MLP neurons of a small language model. Each row is named by its layer, matrix (up: input weights; down: output weights) and neuron, and shows model dimensions 256-383. Each number is 500 + 40 x the weight over its row's rms, rounded and kept within 0 to 999. Numbers have three digits each.
Before each neuron's rows, "raises" lists the tokens whose logits its output raises most directly, leaving later layers aside.

raises: "ts", "ge", "um", "on", "z"
L6.up1404:448450539492582538495588482480502463452516575466497508435523506525470560480462502482487447510446476525481457438486525524493477501508491480450501471450619473537467459516502471517504436499486449555518548415561455512524464529571446506452519529512508461456487514482479464490437523563500482544458527507558496502436535474530504434526491595510455493541530511527555510503461464458528507437454
L6.down1404:468601452542572443421483502480390501476466448411476475522492513464505552508512496469473563554523504479495564482458452529496511427525516547496520563477489482470471525465502478490550408512435497528507622480509561455561485491516492545514486468534452543477524430457498520511466510559532481521500448421499473489508494440490505462506494561518524463485497430514490545511524480547449540569554

raises: "ction", "irection", "ctions", "ments", "orship"
L2.up582:495553540498587512478429521414469493491600492574470560488501500466511456506514492508461485419500504505462556503474530466482474534507519483486499659551469530455542536518490543538489504450468457426482422501539521449545487521543459394524457519467447500497587478501508553533540484487530457456465496464432444534491480510502459527445513474393548422522479461455542550462508530468523470514492
L2.down582:518543466532508497527587460530360415563462429480555490483561501530437468499546512481485484449504457523517504494437412479513488533455464447492512492539510491529536482542463455479506519495529452538470501468462574511558455503557511534557550574462508457443554503486504523520438481462547528432556450470480457523448514531500539528527400561452451470518557499441497472541529552447561437417509

raises: "ential", "ement", "ements", "els", "el"
L6.up1201:510547552459482551465501540542482499582467510531541430476573490602483551509551481539539541549475531512482500420539496556468431504490474482511490494471540498510563546534495512467502470473489522527524512439498533451531515471552489531410489448485468490487481606476523498473497545431539402539485472464474458521508578527569525491515500505458420482493556529509475439490564473518610486486592
L6.down1201:544519544499533471503527432512404498507531534492508428491588472502466473462409510506527420476498486525477570476531589562433511523508500440523460499492478525464527480511551461474470470492541476478507573497512470505548552527506498519482475537524509495522388512449475459509553450509504478544478448500498545514520494481562485431525572541468492425562493572486521465542487496516530487499493

raises: "on", "ister", "ed", "ard", "ek"
L6.up1426:537566460494518522479428549489474506491504536539538529505519541491504432514496519549521505535554478533554520471432535472454488486567455500487485471563448482553424532482556487506473451526497420519524473449445497468477437504518500522423507510487477547476596495452525432451481558493498558482465516516453502517478440506553481547544536477482457485531536429506458552460490426516436503467515
L6.down1426:507484456537525492545456500521378474507480489503474537546533510541575474493568467504526459475516521494445503617467541508434437466500528561519553542506512485509469519540519548543428572443523526487549584509498521515484505451485502521436465459454426407515558490503490534450576498452564486469521502555530463562493551474433417487543534481498523453444545482476561492515461475498552515499470

raises: "ence", "ious", "ent", "ently", "ound"
L2.up244:515512602494550545507459499484462465473532536574514478453490545446548533541596479453494508467494480459530569502455523570526500561539485554522521482466518498505495459519509452552497500513470527476516542533487440405496519551506429492492507486587543440522463532559543544490517595535538529543522517506507511607536507514497436513496538490469459502482503531463463519444527477492537434541502
L2.down244:467492534474517590454555473542404513556507479577463479485564461499547451569478546515525493462472528507463461458408547496500477508571539505461498469521505506479503490521504502528460446557421514535466568538496465499531524496488515500540486483464563498415524529537473451486614519493443474502518475486485465504519431510495443475497474440396499576528477468435482482480509507509515545471534

raises: "rons", "eed", "est", "old", "eld"
L6.up1984:529483535466509544569548498551468493517549546599464507542573489496519516459519476487595497500518508481544490488555531497530499496568519478455487509472467469484458539431427442476533524535455524509556493440547506484513421479538581524450509497479478597493537556563564497565491510512474523506440500542527498509483490521528474429591484518506448474528532521473473478468541515463513508482498
L6.down1984:501455533533558483464469539442398569477472571552494504464554531506519540511478434448455471510513498529456465407563530530444473481465487465543438602508475461516512551485493531478595462503468558506523466535524479450439490466510589546455539404501491509573459449448558519473496472555431470541529473545499539481473447456464513492502473530536533480510564553578514404466513479529482619496524

raises: " why", "erally", "itely", "ength", "ories"
L2.up123:467547497458512536525531494439440428505518521524510520502508504518439476467579543520474487518557547480566472479446539481488555537498512548501513550529490518469402518470509436533496583431531534491523439438503480492489516462488465434501478471474461524421554537515477488569482481480529506452504400492460438491529534458472396526505508490480496450462475481510433468496531508482485539511477
L2.down123:537496497526496461558477515448138355517529597529522469486567547482497493490470460543437488532572538512492440422481717454470517527556526529519492562495531536483513448509543486498531481464492474475479458482495503482500528480491456486487508491518545476503522524499500495580458545514448500474462517480506504503489425517480443473523531481507557432450465532536533458494465575488495485518447

raises: "er", "ano", "ica", "orer", "en"
L2.up1862:477430468465517515506504506499448492458461498497559545499537502497515488468549450541545533420455510496591447440485511550556501562516506523565558513492463510474505449530550525555523563601561476495492521499493518452448499510504528511484470469492558478456450462485567555508433543454536419559482567415476468504502569506548449553536478579491453477494443538470588556497498484492539484540443
L2.down1862:468503490483545440562514490527406557499522449511465515506517491471506560530511434433499514530523469494461551497501422447486561505499492544446463481485593441468514536478487584509490423542497502548546481469402535438501470475468479517456503547446433501475555424543461488474545464540466463461526501534546511544527486521458541518476503416535496518540414423540576489459527568457494573512516

raises: "ent", "ues", "ence", "ential", "ued"
L2.up1183:500567445551565419463513487498460486509577467517540527517515500439546528562580493500574476562497471530513523525459507569469506489481443491532580435535502466464535452503531480535459474499511549462497497412517495476539557470471489504477507471556435520443594498463519537431574460512455513517450521451457441569495552509489440544454492520462475437532558554480441565402493512472522504550468
L2.down1183:468427489505508418505506418558462448448527450542478542446515524442514481411532498536482485463543486515460485507503557504480451445469485475518483417470467508474441470458442509556505476490464525489423498472555545483488528506610561571511507479449502523514508566497553482507528559569538529477445481486532543500469503477435510516473511503548507491509497486462490517521515554487523481466485

raises: "ary", "ters", "ological", "ely", "cl"
L6.up588:493577496499541519487449496475487497563559596476443474562479508470561555503568481453552492491499449573491571522528548511525492536527474485475526490509444540415492430565519428538518458434460472517542504473490509486530440550528518526410515540393550551506632506471511512442507512489516501454382464536490419547428526530519491462471547524538499492472421521541453577464485490497557499493548
L6.down588:557545503484580498489419487486433517455461546501523495454484544441470500492508480425518444483443520514498530547504528469483491439556599568479510559474513543482506487474521415522438474467468551540604510510501554518527548508517510531574479523511480519521568518542535494495469470491551467454430526502499424560502519509505522483502476403546497509373429494554453587522532517508543473446508

raises: "ations", "ation", "esc", "ment", "age"
L2.up1461:568499530484502489480515515461479487416501507507487503481473515477496533443532526502516477468525551535484523470573555512512527519489462483596512520463463555470456586495536515546423492463549544461461487505563450475429504544452439467517544558544542526489526526447497470453617519558478567536488529493416515521528509512518465529464524483420483497498443505500550508492491476499477481565440
L2.down1461:475511482459511501488480433461498484414472515514482527471452527472510524430573485539501389463504536527431470441505458516573426505497492509518457449496566470496506526510485490521540490487556392555519496473497558487545488534497622482431510482498550531503555541501498474534463520429476531501529558468454473481435453459465550532452482550487532517446584511507557555459539550520559518527464

raises: "el", "els", "oms", "ended", "ends"
L2.up1980:520490572527558454505534493489448501535522531478527590466574569487517483544477481536532460515471568466491513529497482510527473554567536458479494549455500465527500475461474439474550397526571492490570558492504484457532490530494473461424562484504495428467473473487547587455495492575526491543498519465537482596472555525492415465450500583483541440588543537472495479465508552532578539515441
L2.down1980:523538540470486528477489464572537605509526455564464451492531480531552526507528500504529471515453471503446512550495396487458487464573508444477470510468504473407503490594505497452479517456519531511496528482476444480511547467508556525536468435475484436518541482571503467548614509519531514443511540472516536458466389511493478445486555505471521486530448471434515525496431533495544550501507

raises: "=", "c", "to", "hy", "ever"
L2.up404:495420512450507515518589490458432499522524529526529503511578525460488509501539515529488548500488513538555491467517494530585494476585540446489475538467441428573457482479559537499570460505529490540510545457541520449503541555455497474441522447412465529514505516487545574514413465527528629453507459526512478583427558506550511489491479576572524484455536440539560474450544477527579523551477
L2.down404:469468499470568574497466522485572639422497538572476537500440527502470501507510450494419518523542477526580475474551297554490477462416455489450546485523529500523478486524476478452464487498539506527554619485533457526484526445469516472538506456484510502545404529509575484484473557498514499480530532506517494495536502467498444562506485483521451562482444398494535473518544445492508549526577

raises: "idents", "ens", "ence", "s", "uss"
L6.up1475:508489504559444515519536526432474476532496524536517502468465394509485550511535537481397481501508528485458501486526525464512472499498469438436461487530493572517538556529569460487461521454426490383516471526492529465560551518436520510484436491428450541434479521494534487493439419501437426585521476543502524488522475554568477556375498424456530478436454475489506564537514539439532492421499
L6.down1475:455499549464474557563521533514376490439536524537476574452375502479476507542531530518442458476474475511410459454560525593441497416515498564519460413460462514491544561511512486515503510493478533478518519523533515423554455509486518569491468453439548521494526508536567480532501487428497510568536464535493511487491555513531463543447496438489479484506502476533487538486431512525535535484487

raises: "age", "ments", "ment", " away", "ays"
L2.up850:482496502471507501562519573542462438516474563523571532466547504469471465487535460532478520422480558561590492539526549461470494572461521511522512581551419497494523471496460526510508458495533484511523431494573534487469468449520513476423527498497473446458512485487495458443446487483529503457480500520512510496533513507477471541483542542487514477464517490509531584516542427489496523581540
L2.down850:544544417491543582539466450508298455481426491544570498468500483494544486476511455536558477506491511483598484532494632540496402547460428497478469521586526524508528510576511462511532454486505476466496528475508538468503612519494545499472475515512532449483482553568516447457512507406475481497536472525537547512434485506456482539477480498529468502472525485562567549544493565482528546479473

raises: " of", "of", " Of", "-of", "lets"
L6.up1479:472511427481483446511547574551469477469493488544455472442455496495525513432514466493481494576523526500459512568491489500516519454552477501520608555485527475490548523498526427533592539458566452502466512503501524509511513446545464536505534473464521469465465488512566561435488511527494426539502464520499565515481512552532484508585590512497550464511484502483511514480569477476550487490409
L6.down1479:559404502488464506474511463464368573469455499468500487478488513516452487487476523548447541466519505508519486495513530465563518533504474429496487453467457499478520474508444451476507489403454530501518505508483487559460512494478473496565558437388499536545466564609458568468474421484492470476508524544506467440452521470532474568537449491520555505525499554456546546418496429493478569562432

raises: "ike", "ice", "ons", "erm", "her"
L2.up1929:545575460559503528526456496443454483523534584476534590529529501447506503523499491476564514470559542476510469461501529510557472494540479485543544520526503484479501493462492479474592476475567541508519525440478530485536485513454563443446550492462482543462553527420523571490508528574503530467383474541476540520454491525529427510576547510484440495515568435457458453526579435502514475566473
L2.down1929:492528540563520523542549502441440523493468451420489505486540483505465536487487518495580504538491524520568476491575546533530566501408514567498625536458478445463488530488523463503466434519498373498523512504445507470510479494449528507478441506515483463516470498482456444490497488513513506535501529563471495499561485489475495565520545487464466411413503475518555527474483455447496459486458

raises: "y", "ies", "ily", "eed", "ized"
L6.up1954:407584559539551423457531542513473498516591535468458514486517461581514512541575527515517552502473511452481434429494533531442528511482475499452615489533487483430487523494525463544479472515468465506499476415531499441567499455526518531522500521466520495446569505523520509530609459547525473517421538463491517510494516511500502536476520522417510465489517581438429525453482488489493471478551
L6.down1954:457529528534439484466456492503524472507467509512472475541462551530527539546514459495484529466433501508543492524517508452467485517501471509422474551433528469465515527503559421480535421525497513497487450500495535463566510517498458434508473484483479496535598386499480524512594388525549511422464459465526443489474519540418546552495470550428481476507544529485507488484478510513506494586484

raises: "ings", "s", "ful", "ness", "fully"
L6.up1203:532503493473475544444493510480494486455469526542460560494523501477474479465525472548449452550514459520510511568505530500486492431478505522452450497499489517471440440405564599488511544548443408417501490493486505475520537549431450489500486536513469562482531471488481480493520533504474540534494522459507501517504532475542494521493524506519453507517433514577539475495562508515492542505498
L6.down1203:585447440477528479458530495529410500468527517452526549433546472515338539521520462487498530481602539526503516524471558508461426474537461545461505477495529522549474498563475442493488534514531565458561497507539470548485559416442543493485461558527506437476471514485462458521448496462403501491529521529481518524534518552488553555451463546462490467518540560430442474468572516488503469476510